{"num_hidden_layers": 9, "norm": "rmsnorm", "bias": "none", "tie_word_embeddings": false, "parallel_block": false, "init_std_o": 0.0, "decay_shape": "linear", "batch_tokens": 65536, "doc_mask": false, "max_steps": 4981}
MLP neurons of a small language model. Each row is named by its layer, matrix (up: input weights) and neuron, and shows model dimensions 0-255. Each number is 128 + 24 x the weight over its row's rms, rounded and kept within 0 to 255. Numbers have three digits each.
Before each neuron's rows, "fires on" lists the tokens most often at its 100 highest values on Wikipedia text that the model never trained on. A number after a token or word is its count.

fires on: "ine" 26, "et" 9, "off" 8, "ey" 5, "en" 4, "ing" 4
L2.up247:104134127054156150156112108148140134136126114121116138156112184175132138110100090129107110108155138124151135171136051145113084166152134118091078119157124154181145143176101133142120078115152135131135110137127122161117139114089142103134135157099130115129125094168103188099098120086125160153148156091086135117142154111169124141133126113106133128135127132135130133155160114144114185106144120143090164118153097130098133178133109111140109136105124143118108126087125150107116126161080123138102128153088146150155101163092129128144183125145105124096162121147161138126115171111119136134112131098107118113126111107126113167140125145129096129116097143159098116104132092126109148083130127140114175080136138145132095076127129157105115132147153119147110102131136102143102113136098120

fires on: " E" 17, " A" 13, "A" 9, " Sha" 7, "E" 6, " She" 6
L6.up593:083125124159145150146121116073125128123153153092135150169117151174128134114081112097112131160142140124131144123137126133076142110107161155140087131117129164158140091138125090162149152133103124147146147150132133141161131162120091127151154148083137118103095139119083118111099131144108114180132100075124142102077099148120181116178109115130125126133095117146131107144115136121143111122171150127095127132128129133115167114130141096133133091151138157131131122122114124157132107125089122135149150130127157127122147185117137114105128138133115123123137139159126168128137108116134138151085152118140068079127196119146117081147139173151139154157142111151139125093126168101111139149100140143134129084156141133074116150122131057102119149156180148138172096145122129136091126169170099

fires on: " and" 33, "0" 24, " or" 9, " Win" 5, "^{" 4
L6.up846:152104126117102146191157124160169136130119085119181145147163163134141102141077123104152113134188123150182178118123115134120123107119130131118123136127107122114162095066103123144128115104125109165101134143117148142170125161131101150143125140157132100169166148117124102084135140129125124115142129143099128118094149152116137136129147142072137146129095130103168142129119105162156156164079151101114093144107109166147145111119146159177131110130163149140113141128131132118146087166072156135123121122138135118105074118114119138148120156071108127144116126145145171135158121134159071079158112142090152112152144123093153117142169149131091150108144124129084136126154144123098144145097127132105148095104095092117067128107172140137140145136108140131127127133120107124117131111141158

fires on: "th" 13, "vers" 13, "t" 8, " Second" 7, "ect" 6, "d" 6
L2.up969:108091091129107096143113167105111081121118104179176129142148097104086087151125160139141140117135145096172099174103124149081137117147173099144135142106137159131154096153154156089136103111068128175147130165160090141127147131118145138144112103062132140130134120170117151116111112137111089123142157120122099085145126174139102090154133094150105139102105106154115159124173127103084116105149136116116110125118099107124134155100159117125121124083141147093124135117093130094147144134106103148109113153130121120124148150147149156126146122128137192127155150118110130090110130095126113132121161130116100146129116111127106124182138143158131151139110160115117110138114139142091122126099147139162151151128103146118140082105116103122092137110122183131138118100078164118123090153096087

fires on: " is" 47, " was" 13, "\n" 7, " are" 5, " =" 5, ")" 4
L6.up746:107103132122143110160154174102121118123163089085127162120122142113111118114120093103146137129166141054096109138120120156126130115156142129097180143147129131111088107133139131148113089094133107114117114136145118140087182114173114130150091085096163089124117120119147093126137153099140113139147094121155151149152174127150131078106109154128104119135122168123114141192154101135112113080140117110126138156162112157109132133110101089111155112089148111129107151087175114137108094141088118114128177153154117115112110163149137121084126097117136124071132152170084137117115113132126121121161148178136132107132135134133150134127121150147084139102152146123139107096090148069105117106150137120138152144146110119120125139149132104118138158143176162112105126121106109103150100176103151

fires on: "V" 14, "di" 11, "as" 9, "O" 9, "D" 7
L2.up668:088158084093140101133126115083125147122119080120083137176144140132111117121153132162149155118111122080149144150135110199144083120102137096110141139124123114137143124134112142116132103092147138092137135136146119135152136149145148156167099152110137092167132124136137188088111075146110099122184147126105129129127170141134094114137147144098143106140192173107135172131106124139172097104124138137094115115109134151130117098110115134122141080124147141120127136113158160128104084142111101179142126119139156119144099093132141080151163149125165123145133148135103199089120114122102119081103132137107086112144129128121127140119113109121107177136174147130116093147110120147109123119111116109119148129086142134112133131126140148152183149128117147112142158099074099157151110144150109

fires on: "e" 16, "c" 14, "d" 13, "-" 10, "al" 7, "cu" 6
L2.up532:137131152116153104136190112120141125156170140095107096119120107128156146129134123112127100097131184122118142123102141134107116134174152134102122116109128146118152085102120138118131079118141134119173091120110141113127173148151094083194100139146131185112122133172137157110164118129125132094162107139106099155119109129156098102147119159143145138137116131116133127172140178147100137085131164110121118106158090111144098138148127133121155155111146103139134106113142162160073151137084190119122115154162108150113117143124107159093162124118117114113118141106123128110104134102134196121106083145113155106106148108126151129142137124152135146147174115131124152112120132143128099107128140084126113119144091133085078109119147128112113137142095127160170185096111165102122073153160130

fires on: "s" 64, " areas" 5, " games" 4
L6.up410:148170118108107166141102154135127100135086173127155129140156089142102098133141151157153123138149146114149140118095105115149109115119129141087118145095171160120150159138096144098117113113152126165176104120132107159160153124173163114131122125128132117146190108139142140127183139107099114108113121157129101105123137153152135132155158126099140131121166138115111103226143164109180146128162130094077109115149114113145119112146155118167118153106101168125176135096121109140117106150114134130137073106167112084115105120124126150098113140120135101096075139133149148085153091102126128125120149152164122142126139174107107092137140110179126111124095112092156125135122137110138132121107105082146170100152123113116139120129092105116154100090140152126142123106105154112124138126107149

fires on: "b" 18, "ub" 14, "w" 11, "up" 6, "er" 6, "load" 6
L2.up885:133131160098132135177148143098102122144141108135141142136126120112088127155120091102081108138142116116186114142130130158119134125105132123118115179135125161128213111145100132123080069112098151123151118107140136108112154140154095101115153130081134150135172127179134128092119094109139115177139092132098081111099162172162098131103137125090134132156156100173157150170105122117119126131152153122096163096100154129129122104100097088141127113149133185168156077121105140129139112155134120109110110171146139155127133140142170148110103139137165169105103115120141154116128149131151139105121124098104131117099145156163137168135135100133115152114133135148103123111128122139120118122141156106111098155103132117129094120121134128091131188108130106153134126090110142099119086172154158

fires on: "th" 18, "d" 16, " de" 14, "h" 5
L2.up650:112197123117103151122182135099125100121069118182142177130138129105131120156132084126105139125125128121149130137123122142129140094127145119108138142109104155143151112137102167124145119131107108144151149173136130129097131117192147112158134125131147099145140130140147108109089118121070123125123108164132147102111142158222129139169109180118138129150103151142112114119100127141115109114123122100154125133118215116114126120124129139092140123146197149115146127136105132143119135172145073167163093145109122112148113119157165112137161148113116112130129107109112157121138088136142151113082156089080113124106115115154129150142163154086129176102134120151139078113153131119066154123131125130120133135157163137123136135103147115126142145149093131131139109119161093116126098112120150

fires on: "t" 42, "B" 8, "e" 5
L2.up43:106148115089158143180088143102138093105129119144151136125152162110110155120129126154142137148127146127168120167125096151122110119121126084126092126149148162135124099157122100125113079125127162156172153144130127152152120121083160128135086103124137149153140101132098202101091108121133124174115145120144139135138115154170108114134168112171110127127099141139141140133135158126117149111140115108095141125132137115107115129123111095132139096056123129165129144091136159108116076127077145165108111124129154115134135107115153088174127112093150128128173156107170135082102122140111143065117106167111097140168142112165127134163144135130127129071120116144131106094145136117084125131122178087101147143125159144126131113158100123138149164174151157129144118143136124138139083145135174

fires on: "er" 31, "l" 22, "au" 5, "is" 5, " Fer" 5
L2.up496:113133119088120190161163121134114139124129124128149107149142126124078108133066120136076135132131136130147165107067126130115113094110099124068108142118146142175139049092142173147131105137152151131126146116127150128093123157098135142126121126146142110127141131128094103106096184108145148117095136150123131139079137065144127123124114123165120113130110124127116110135103136151141145124143133120107128086104144124138130162193143068113071105173119193125144128140121101096115135157078138113120132150115126122166120146122153136118146123066115146122148129136131146150124147121126108125138140089128081126120123126165166158162106128111069106080122116121123136114129136137112145105115131150143167156132092119116095135080145135141135111076093150110150159130132132135126130140149157

fires on: "M" 46, " m" 20, "m" 13
L2.up242:138127140122119173118103151125176115165143153110114139141119148147158106153116124078097131127163097173126135109125127150144081121186100116102118105108087142165126128148151124155125108142141139151109106165153124117080150111113140117131140126129147116114126130150120147103132134078120115147129123139109119132087176143150125102162104159130134119133108149109174098159142148119131199143125132082111168093109119145133147190153098144112120113173139150122140101125131108100078159131139128140123128142120138131111107133079190132111156133093079154122161081174143106114101080091109104118126137144123116112165110128120136142161160170118116123099105119132117118104155102082137120111106084137093129081145081109116061100113106087137120127144088116121122141154116104127138118145124117

fires on: " of" 26, "ed" 12, "m" 8, " called" 8, "d" 6, " joined" 4
L2.up506:108151148122120134140145115145127105147141162166067155126104177101156147113076096143102116144167141142149125143087132155131125121161122132120143119146154149149141166134145165181139091133166116128116113142155139097117114113109126135150087107154127156160126116115199130089122120104057136122167149142150105122127178145160120134149125117143077123122121165105132088116112123119124137121141109129144177130106130106173161131133124117103154126128162118127128166107129168063106137184126105134177083138147091129131119106112121137087155125118118101094149077143107135110126084139136124119119141136111061161126144150114122131145140150142118102121134122173119115083120118127132099125126091180137160115156132079121139123099123140147098146162166097115170116111120108129144111116136144

fires on: "s" 17, "ation" 10, "ions" 8, "ion" 6, "ations" 5, "ulation" 5
L6.up124:137126093104112131159163165120107137160092159144107124124125143129156125142126129101139152137169129110097125118089128133124113109146162123107132089135143128174146127119115160120112101134121128139134117113138090123132144130161143140169135091146157166136198155171159125128126134119129116169122147137149145111173076142135087131119115092084131109086126085146131118158152131101105158161157200115111114100082157132170113147119093153166130127131182117138159139083164127076134127139122133139165123115168095137139118110140104156095168118133169121117089156144145168159124143110122121142132138175183112144107135137130129135151121137131144128131155089111123097137111109082121139149132181137125105091106128117129103123157113118085111180056125137114133116132151139101111120164109112

fires on: "–" 36, " |" 18, ";" 14, " and" 12, " or" 6, " to" 6
L6.up663:108095104112119092210107110103115131088100133111141167121162135131152050147086090116173101121153116101138179134145093134150142131155130113133144117137089126129175122107135142111119122122076115139114124176102133119134159149138115142160117086076118116122149126133149141140159151123126148165135159128137087139132104155174110134117111158122082138122094139123129130122122119084171131104155133131100104122088178102134131130120108113177144099119200119124124112060148130098130126134112133118117133140125165138180097156099146139133132155119130137142077132130128125136167157135088141126141134142158105140150134112133133135121152128117075131161109141120117131141106101129132097111112153109160094166161138161135127152111088072127151164097114133118100107107150120141127118154129094

fires on: "\n" 57, "." 42
L2.up26:125160151098111112130102094115169109168119141142152136123114166155139146168120151143093133113124124117148135138055167129116144081109113115119143119159144122179123106116130122154131093080079074120138115147176098088098140133123117143124061077108168123112144086131138157106116130079139117145103125139133069176125121150151139081096125098126145142157129129130092133137120140126136110127125120077120112146110073121099109171152119126176128115112151139124143144097158143141110133089132105171125141137089132127170107150127115138107139105113119116125150138167165140148122125137156159121103153130138146168137101134146148100131092126123086142141145140124093103139095086134116143124131119110146125110143104124123122077142157163113160165083148128139087130112080140114154108137085113

fires on: " and" 58, " or" 22, " with" 6
L6.up250:126110193143149132153108120118127078112119102131165151194177108108165084162139136133162116122136127157157173114154139108132107111103135123112142120125138119096186095161111163153106151101131106158115091125136153123136124132142105135141110127097121123143133129122129126126150109119152108153152131152137078097123155150120127090138142127145102147121154149096165101121121125124116121123116130136105075117121087139164165172136164132123125147136159138110105136078152154145103112196143119085133111102142127159113128097117122152176074160054137098125093110127112131146158115154167133152098137158107145131170116134106118160155124157145117086128160159132105111149161164145125093144125179160101125162149106099132145120146120119152136175121125107135141121129109123155105103172147117

fires on: " |" 46, "1" 14, "0" 13, "." 9, "c" 4
L6.up9:127115149116126139151093157167096153121130090117171140116124081159078112130115122126107141138175097144141147099110140145118127094137156116114117132124135185141165122141145100119113110099141156108117149103160126148148162147170123110163100138103172134129177110169129130097134158080123160094125138151126099159127136108124141141095121139142144134153102123130113132154114155119164147095156139111138132147129106094172119113146093130157124123092218116122156121125116138117128125149123106129105115175126089116116132131126129177117110137137113126114118090147151160124088145098149146110152160104129175090144122116088147131119162129148068161111122098110129047151182120113118117104158172096146119126138113155151100116117118119117119191121101145136129120144141174135150091151123145

fires on: " and" 40, "," 32
L6.up916:115107128118143167148151125062139111111147091121188108141168152117168133136110091146102146153167147163138109189130127134169136158133092127099125137093125149148137087103122094125137120089121116143120130136103156145155129114159142100190110129150132130128144123125098116170137151122141121129122133131092102115106099127135108115132101123120142141152164133148111131139121148101123149076158147148113128070119076137161136152127149132113137138080132156100136133129134155128127096125120125170119153154160151153184127113105102144156111142141151093124106114145108141110143110136095145110099123147104076165154129155100113126134131135133080119139151092127081097109162164136074117135076119136086124147154140118147109150140100105199107113128098142146097097159119139118149085159099161

fires on: "a" 22, "e" 22, "d" 9, "ch" 6, "ph" 5, "i" 4
L6.up509:113144098100139126155181171098125173140138107088109139134138109110111133141081119146121113168132111106104097136142147136127075119166155128124166132100142147129148150113118117111128138100144091121134113122112115128124190123188095086130113124157128145143126115184117141095143136116102093128140104163101142161122124174124114091176168145106133111122131128119101155122133198125134134136125142119144123118068107147137092179158173131161098085169141151141100119120109146100135119115116139102163130121170136116165124148150148128093121130123121128147139136122103176109120101145118177081171164176126124097111142154125125134160142160127165097149128091154108087134108132093111131113107109146120084069137123118108120115177135153124132117102139144149134152129127106087140118109131156

fires on: "---|---|---|---|" 38, "leg" 7, " strong" 5, "th" 5, " with" 5
L2.up464:085113116115109124142137171115146121142126109101118128158107137147101126126054132092083151108172098137156147131120116130152125150115153079068133177160115186116081095099129102080142142148109134131115150139141149146117137102154106120131152115133162118122147106135129134109192101117127138174153110134120156122117184135133136095129109147151105122146159173156121139156132107130140137104133119094124123142156138160134121180124098102137102114183112134118121120129129163133120099127101137132143161112097137123178145161113145094124133131073126132148155108151129129135110140057142109149140137094144077139121161149120145135154142142116082146115117151125103145088134141131107139116155117151133164105140087125134111119075080152109113131096140158169094120130115121188134134143122172

fires on: "\n" 78, ";" 13
L2.up870:180132109082108125122110128087141105151157137151185128126171180131081137149075138105129145130150107144126125128079131139139110120097163154097185113125143130171121106109122100136144069121100053162132139154140138088115132089077114117126155104123135149117130113105141093108138142122167142162121118119092116157134162114152168073103116096125113133106123147143144112119133147138153139131153093102107151128140102135160129139138156156118129127106134141151149138130114110133132084100145109121124164170130202130129125122094128142118113131130131134087148084163135141136101116150120144098097091129138186161153125112154147155145108121157100159106145094148117125098116158140102130143122119144093119117166121098121124135174130112149136186130103137129150082115093144104121118098141136

fires on: "lu" 21, "y" 20, "w" 12, "i" 9, "ru" 4
L2.up582:120132148125129120146172130062134128106085143143098155121171143115125124154157099133133133122118139113152165150103148125091178106136141122125132158167128144131158111102108154135089140110125086095162096151124112127131208140111100084123114092107132193151147096189125133097129156096124141145127115135121148122083135134106154137145125138088105144113137148128139141131145156104102130143123139132117136116130102137150068103166113122108154140145167126153130134039107140107136133154137116110157112158134124103108126144139182138146146134083111121102186132103120122113088097165118138110128109135080103120129142132135135165159122126138138145153138130142118151102080144108086102097114128061132152144113127131107107159158112112132113188105148135117111107141121118104094086130135132

fires on: "s" 69, " stories" 5
L6.up382:126163144138078136150160158129162131115105136144103124140154092116133093111153141113116150149142175109118133137110114128160086123178144137137143135143104169145137124137120111135137085138177158112185102155138134171112160126143133124118098115157145135186170151122090134105139134128123168090140118092149105093153143118129128093131127122168152145170129115156099145168146116141135064103151129110055096093117127173124126100135126161182123161110148131105160132084165116133126106129138129164135129138154106104124122167103129161157171137129119104120072112177172134078125128127116117102111118138142115084113122126136128101125128129138111124171083117159150124163168152115138088126164124126135109104148113087119120158112116156080151135140138124130129142155132136104130131095113158

fires on: "t" 29, " into" 10, "if" 6, "by" 5
L2.up35:123154115126149137142130106087073125117145154165133154125154181106146102167130136104122163151131140121187173134131137140116097132102096086110097146118128141166163104157128130097113056102121110110088152172127129149138112131136097140126152118142143121144167127147125102137099124117153126158138144126108099097140137148196144156114139105108091123162126124120157107143129142080178119097173108129150141140140136119100135130121129136120158121137141102135122143086137134130148133192091122162117135126124145125133132113109149087146104118115172135107120089147199150056139153104154127136086112077087098118142123111126121157152133132148112139130092162163139147108133120149114110105137140085112114120122166126102095121113138114142117154144112119132152196126145110113139071154125133

fires on: "ill" 12, "h" 11, "th" 11, "z" 9, "t" 6, "ck" 5
L2.up563:143180151092121175172120132133100100095120153152137104144137172148140110117135084126092108077156166120175122149120145113110102117123113126102150114118125197170147094106124158129129109092134162143179152127139124142144203111108124131140129090119126172115113125146150156107126131114125172146131121151117176102125126156114127142149181129113129134148106140141153119139162119172106204135151136116118141093129055090101107143140150075117096139133133197132131127119114116143131126172131123133111117131130121122119122141156096142177145141127143153140167098090130126138117111124148124112124144130113101123138086148137115173154078151103125109112103141123085113117101129106087151143111126115139122152137114144128128148089116121088131157091089155113134123130115132113094101144143115

fires on: "M" 48, "S" 6, "ive" 4, "L" 4, "vision" 4
L2.up660:129146118079087144127128150126142101138140116152132170145157126142133134135152157100140131127124124173153134137138133148110093146116087106081108120134089130143088132124100113145129131111127113142146176116121134134139152148156143101134124103148171154109120160143124121102142116125142122147122087147142147105088157129130133112139125142160103133139115136129125154147137134132153145128138138114127099100111137121135158151133132100130107137107153161124157087123131161119097099114104144117103135085147147118079090129070173089139136118128090170129130089109147108131104110131136136106107090110098108095159164074116122109156190113145101102103110166151093091123116134157079128158096164074117172164118128100073104159090147092128125140112076115092149114144063126088151096166163104

fires on: " Pa" 28, " E" 14, " Ne" 8, " She" 6
L6.up466:102146067131120123118102137118114148158147134120104151129137145128094105143114132103160144130157150110118121152140111137099102129182161140131126112122138203116106063179112130176149165106098076151096105107108127134103151168113147134163140151129163099182125135154108120104134117118125120137143105114112117091078113108171141134159108110123135132128131140132123106151122122094136131178170122138121112144112132117108136095115153091147101112101118173138146113083140111109129099142118145089114128124131123076130107166113110152131163158108129173117109128089117162088132121132139150088124124151156090098130143106174151101139105135138110170126100128173136076127131121146130085143149168162125101130146130129086124122147072133109139119169158150126126109099103142094154090140161118

fires on: "s" 51, "th" 22, "h" 5, "n" 4
L2.up559:122191109129131149140126118137103106140073126169132144133140131126157122197140118118141134119110118156139185137137149180101131114128177105103138114114150130155145169099109088158138132107155114155158133146149122134087104080139107105134128113114153128168134121112119167121095136130101083153115136119129111134099133151137077154140114115152126156135114192145108100140110112027144115147154144099132130161133166131122131137124115110140116082121135180158140130132141129109131085161120139141135134100109142087130121182131147140109126149101169143167109111120108151135151138093143115097101132167127091116115105136103116199115156174154115124076099112154117124113153155129119129128124124105098144115138146140091123118142144124115114128138150133106085105165110096102117098152151143

fires on: "'" 12, "w" 10, "y" 9, "ist" 8, "ta" 6, "d" 6
L2.up1020:131179107090147162167126140087143144088112118108111140153156136101142125152128097123125120127136137123139119171117121171103130087149140115109124116141127124141140133110108116125098142114099130162163110144129117123156120101148095114152126088106117165174197073171077124102113080144089168155164181137156133136135191149132122148101137121107126144155152153120092136131128110112115131115126086093115128120122169106120102118143120097130137107139140122161118147115144153134133158126102110138138145117149108136163134124106128093148194144111117163106104145136114150098128079115145125092126088148070080098135134134142150195158101128123113144084104134167110127131140112110114134142138152141124154137091150168083084153134075126131158165120144160130138102119131116149108111141139143

fires on: "ist" 14, "n" 11, "et" 11, "ment" 9, "ing" 7
L2.up278:123163095106116135138161114113119094128138113099142137134123128147123140105108138130148174139130108156147162149100116161108126134138152113121158144154126131143118157124101109111098128125131092166120142163165126140101206095079179085156134150116150135134125118121114156160114151109097111158143141119112117115140129119143131103097128081161075106112117117115153157121161138091120150092151151115147104098126123127118146177112117156101134091108126129136135128124095134094144137112102160101130114191122132120134124145092127096145102103111115114096121123124095145120117106120110168151155156146118146163172148102131110184123124101219125152089098125184119106128135086150122137113138113117127145118115155133125138090149100105097070155162140112091126112140106096193117134166121099

fires on: "2" 37, "1" 14, "s" 11, " countries" 4
L6.up1002:139156106118101140130127109136096071151113129122119126129156152152111127123083126140156096138120128117119144117118151127137143128139115150123150126171135151128159115129135102130102123091142128138159111138149102171146143184191139087119173126152161111183161107138128142135082162109128130127131118179138137116144107124175152099106132148103150149184137172132119141177158166107145114116116113107112103157133063101161102142115084071143119139117151107142170169109107129172096091120167122106114079108121124083131089153083170093137141086125137140106156085110101129136146103127147136099127138187124127137170133129114121113108162102131092124147147116125144112111167159126128106136130147098132121101135108117129127092168145090113128168142138130105158134117112130130128155144137167

fires on: "°" 23, "″" 20, "′" 19, "b" 9, "f" 7, "y" 4
L2.up921:108117139157117133128166117141150119142193149151143153122110117143139113161135092110066132134141102114122178127108125141116079152145102114100122149150094144138103097142115165118122114112127115115122122146124152135084142142096122137146124152132154119122163146124121125113131104104166105146152137145114183109113119155178114084124106115124090097149112112108165099156118131118182178079187095111099163108144131144108114135119082113137150166164134095104143127110150158143112144163125135123120151135126126132122154114106127102152151110130187096107130107109121135081138143155139122100117097129121111133145095084155172150182131133145120134123124148114107141140140147078090108116187115109086135121136109124084141092153097119121124176109091089117146110176121122124144062122117121

fires on: "t" 22, "re" 12, "c" 6, "ect" 5, " Location" 5, "tr" 4
L2.up340:119110120090142154130076173136145124145152145137123171113134123097096095162122149120107201109181126110165123125101119135162124128120162124115134131115149171156149123107122141104077114128109168125136131123119147126143162080122142139137085099088111140137162131145137123114118150101153124186126120116159141142157143144182137095107177127111128113116146119093177162115144116134146128126151138097108123115129131155127158129142117130127108075111121114121116130093168118147138106134112120155122138148082141132119119131157150145116137109074169151125133134140135170125100123143128133109110104111130125112149189083150123140155134117091059159089098145102127129126139135161093138133150163136124173160128113094128119116109106078110179173112101125152092085158088116124151108119080125

fires on: " No" 42, " no" 11, "No" 7, " Vol" 6, " St" 6
L2.up138:133133138140123175173121170094119161181132133094144147182143110144134108106105148092088096120120092125144138137121094153133158134203146099121135162119093177113125117166163144110097162141108119177130180119084112197075149128123131128139074141142138132159119130174132163166135127141085123098146112130152127110160143110143085109132138097114088160174122086111092124123155112079116125146151137159143123119124159159148118162152101116132135101123168124128145125138147143136134139139131136115146131155114129132130133116107159137097129143120163154127132135093161124130137091111096101121128155100120092121119158147097144128139142135130116157094127160098129124125165159106128089113110131132146141116107095120116132154105120094118117127151116151099103130072131094199115129125128114

fires on: " of" 41, " |" 41
L2.up987:155122086096076123151151111132144115125129120115103117123140119153123129146129122160159118153208131110152140098090088139145130140173113127108100156126078119114127105080135124145108117110127139122160139119118162150124139127147117137136095172156123164194175117123136121111118115131075133116151126138127123124130200135093162146120138101103134086120178152089108128124107175152158140101102125159109152128124093136171153094105117125119123111100149104158158121144125137112107162199148145103156131126140143114126141111117140139109124116148110103108105147114102116119116117120092142101084124166110137153128133112139201120131119115119126137152161128138097142092099096101160150091151145140138187096091123121137139104149119124138143144058091166110165103115120122123132122155140119

fires on: " was" 14, " is" 13, "f" 10, "if" 9, "ke" 8, " $" 7
L2.up1023:151087138059140114159111163170130176140171141111121148178075102158097143108082105128114108138168107141137107164101123125135098114140158134094181141146125142118119101133100130149132126158136122096097102137121150115135109124116154116130126097116167114112148123141121125138129144038122168129138083128144129185117124099116142120120104133147140154120124116139146128169161114138112149137123135085113141157170101144135189173129127129116107137101158114157123115097129149124139109108122129140129090129110110086120096088132112108096149131095136120126173126117156104104118122127138122123105121112065106096145136136113168087139123105150099147100121128100149151099128104112143076128088163119114139150137118129106111108126152086093146128152175161096086112158115141134156131169144106

fires on: "n" 53, "–" 7, "”" 4, "On" 4
L2.up835:127171168130078146145103111125121095139114101137145160120106184157093134118107167145136131128121124165144150121117130135093109140123142086126126132119131167141113134114126127143112123102100131185176123130207093157150193105132108136105153099084148118112119117163146162127153161113131137145128125121150101120132092124158169131124143121135124120110135132110153163153149167132152176139139148103131163143135120129135150144159137129107110099135169110111140142099100108127108129096158139127166171125158121078161127146152113131102134134107111105106177064086157188148089098126122174136140112150142167125130103155127138117119150156154103142102119155102099108070156110119132150073124123147158159094117174160104152090108138106106125129145141119109130121137126147142131147102115131

fires on: "b" 29, "f" 10, " II" 6, "er" 5, "4" 5, "mon" 4
L6.up957:117125131133110117123156123141160180157141111158139138147095127092109117139143046124124118125102121116179123123119136123115127149103144093127171105130141116132142131082143100160141120096108112109152141126172153121084149124133143119119099143109120143092152135086100154141104136084112109145151107134166141142128154121160121113175136126110141068162094136139165154116129120138132112108128144106114154115176108148100136132097095133083126170143118106128114147150111163117122110107175106107113131105147160123176112111162187108163115147169114129116125093103150136116131136104130075121111148078159111073147150132111143133155084119115154116135133162166086143068149118112137084122107099129144109165110139119124135138150142114137118187115110118159174140144128113102166141167152139

fires on: " No" 43, " p" 12, "No" 6, " a" 4
L6.up982:133149146104127128176125110096140145130081074116154134151113144164078115113149119085109126150144108127163125156137119133157073124156152135099100146101105132141129084137111103110168118097132124149123125147099154145147186138118090127148076115155148136140098089139110103141117129096109116129151143126105126148139121149106113113168131128093127116117106126136100111132084115076142151153117121114157132100142128143100117150091150153163137123120171131080169106099114099121163163173160164130124132142101125119169104153120148173134172162088087105118132154089153163141102106158118105139128119122108101145083143181124129116110102118096142139142104156091130151166163131120124129098104160118121125162138137074118146147120132142112085158138151155148150118143167079136107127123151163

fires on: "th" 16, "d" 10, "A" 9, " Country" 9, "c" 6, "B" 6
L2.up995:114148123099131098154124144138100120121098079140137157136161136087119125167145114128099111062134136142148129145091126130106124104133132124139131156117143135131141092100097173149092065133131145106174132171163108135117165123161114110137125092142135165168144081175116138087150117106116142167153110116146118160080137105144128145145147129120122131129147122147158124134139148141058116148124131122093136116134109165103109107136139085129140100121106112104122151089140159150122116156105143135126118108116132114148139119143156120130117160118156161147124127111099148122115108116098117098124130166128102139115164133128119140157107135088113206114186170162100087081137115112077114142090152082103145166155107142103140113156147106115149182098161170152125133116142134133127090103107150

fires on: " |" 90, "---|---|---|---|" 6
L2.up123:100122111136137136174158169166166115127096112119109134139100148092128113123142137107130118112154131131153123093161110140129126154154112137085103127093134140131106134169148174118113131114148139117133145117162137224139133107107139121158148139140156138142106120115120141126113075142135075143129115146130125129160142119140129135117148151158120072104146152115087147136101178091125165090164129138149158111119134130171127119114059133141081115145150137106153102123158118138062164123137158132139119147106123101144161130136171088147113129114086136149114086162133143152117152130127140160135107157135152110137117132096154144101179145107133134119135167109123108103175155127106159091122099145133192097121130136131126112120095112116072145094101162124135148172160103127131084130128142

fires on: "a" 26, "al" 8, "cc" 6, "ra" 6, "k" 5, "ia" 4
L2.up317:164170103111068126135178154117140155146129137122177160123124099102108138145114117143107138146154116140113093103137085141160125136095092121129138159129123110132147136116126189116154127066081114161141146123147157130141138143154154130154073147108158112163153119158099118103154136129106110108142146151131143126145158122130172086162145139097137092144104119122133152128136155147123111104132114134112140087143109139164099115141139108108097120160133079116148103103123110131120095114109147135127168180150111130154131119100134085145110134132136139121120146096112156138068098130123127121140080131152084138112140145155139109121087153140103154104097179137130124089126148088122106156116102097102139120108147108085124187144137139100156196119153154086094094118172123137112132130148137

fires on: ")" 24, "t" 17, " |" 13, "â" 11, "H" 8, "o" 4
L2.up160:155164109136134130140120117098187118157131096136103126119183136153128132186130091132168197104148142082143118112127120132121128130133104139122139128137124154131124111143125145114117063090120168130126150130120153146141136095103138129103107134135152161132199082161117147138056101136131121123159140123104153124141118144132134090112131131131098126118134120110164143132152142078087104126126089098077155123101111124107120135112128139111072088088148114122124143125106127096110118118128085087144158157148120110149110118127124154152120131117135147114178164137125174067124109134137140076123118117065130154114164072140123148129121087147106126133119116119088108120127122159103110118146112092093121163135133130122155127138117118103132168110129121103149100171120145091092100114147097

fires on: "r" 26, "″" 16, " US" 7, " at" 6
L6.up960:093111157145108137155140149098094137110110108185133141143138091150178136158132116147120135118127109107198162092120135125125128083158123130116114124133100204160129116102164119119157127130127159127117140157126132146160136163146121117111138142147127161144141089192137096120104120115117126129120151155118112132133162130144095149095116090120108086158084152172129135132085122171132134108112144133142154152130116141103155150127119140113142124108131140101190138135128138129176149179096132116131125112151129128143121157117124121138168152131119128126118099103164177095091139115113112117113181156127172147086150164131127133131160120127146153043072167106138109121093127126139117135105111141105110144128148115097155150117142146107113120064103126105112156140133127153089102095107117

fires on: "lu" 22, "cu" 7, "ni" 6, "y" 6, "qui" 5, "war" 4
L2.up351:084136147132127156143126155069146110142141156121161127161170161095138146122143090147154155121119123109129151135112083139128128114115127177100143113136154170155141153111111173160128117141105097125156163148084139106119138139131119096185141136101135154090144127132076131089083124105119122174123170089153183119062123140117143130120112129134125152150150120131137131143122149145147123120146150119118177092185095140124106102132124131151127143173127163178164130076121144116142125132144113171153130140098118133153158168117121141193161141112136134130127103074105128139116126141095131123122073113097112134130151142145151149100144133133131151146133124143145121122149118073120119104194106074127118155140133116107167149133101109126106114144133113140116085139130121151147103153093152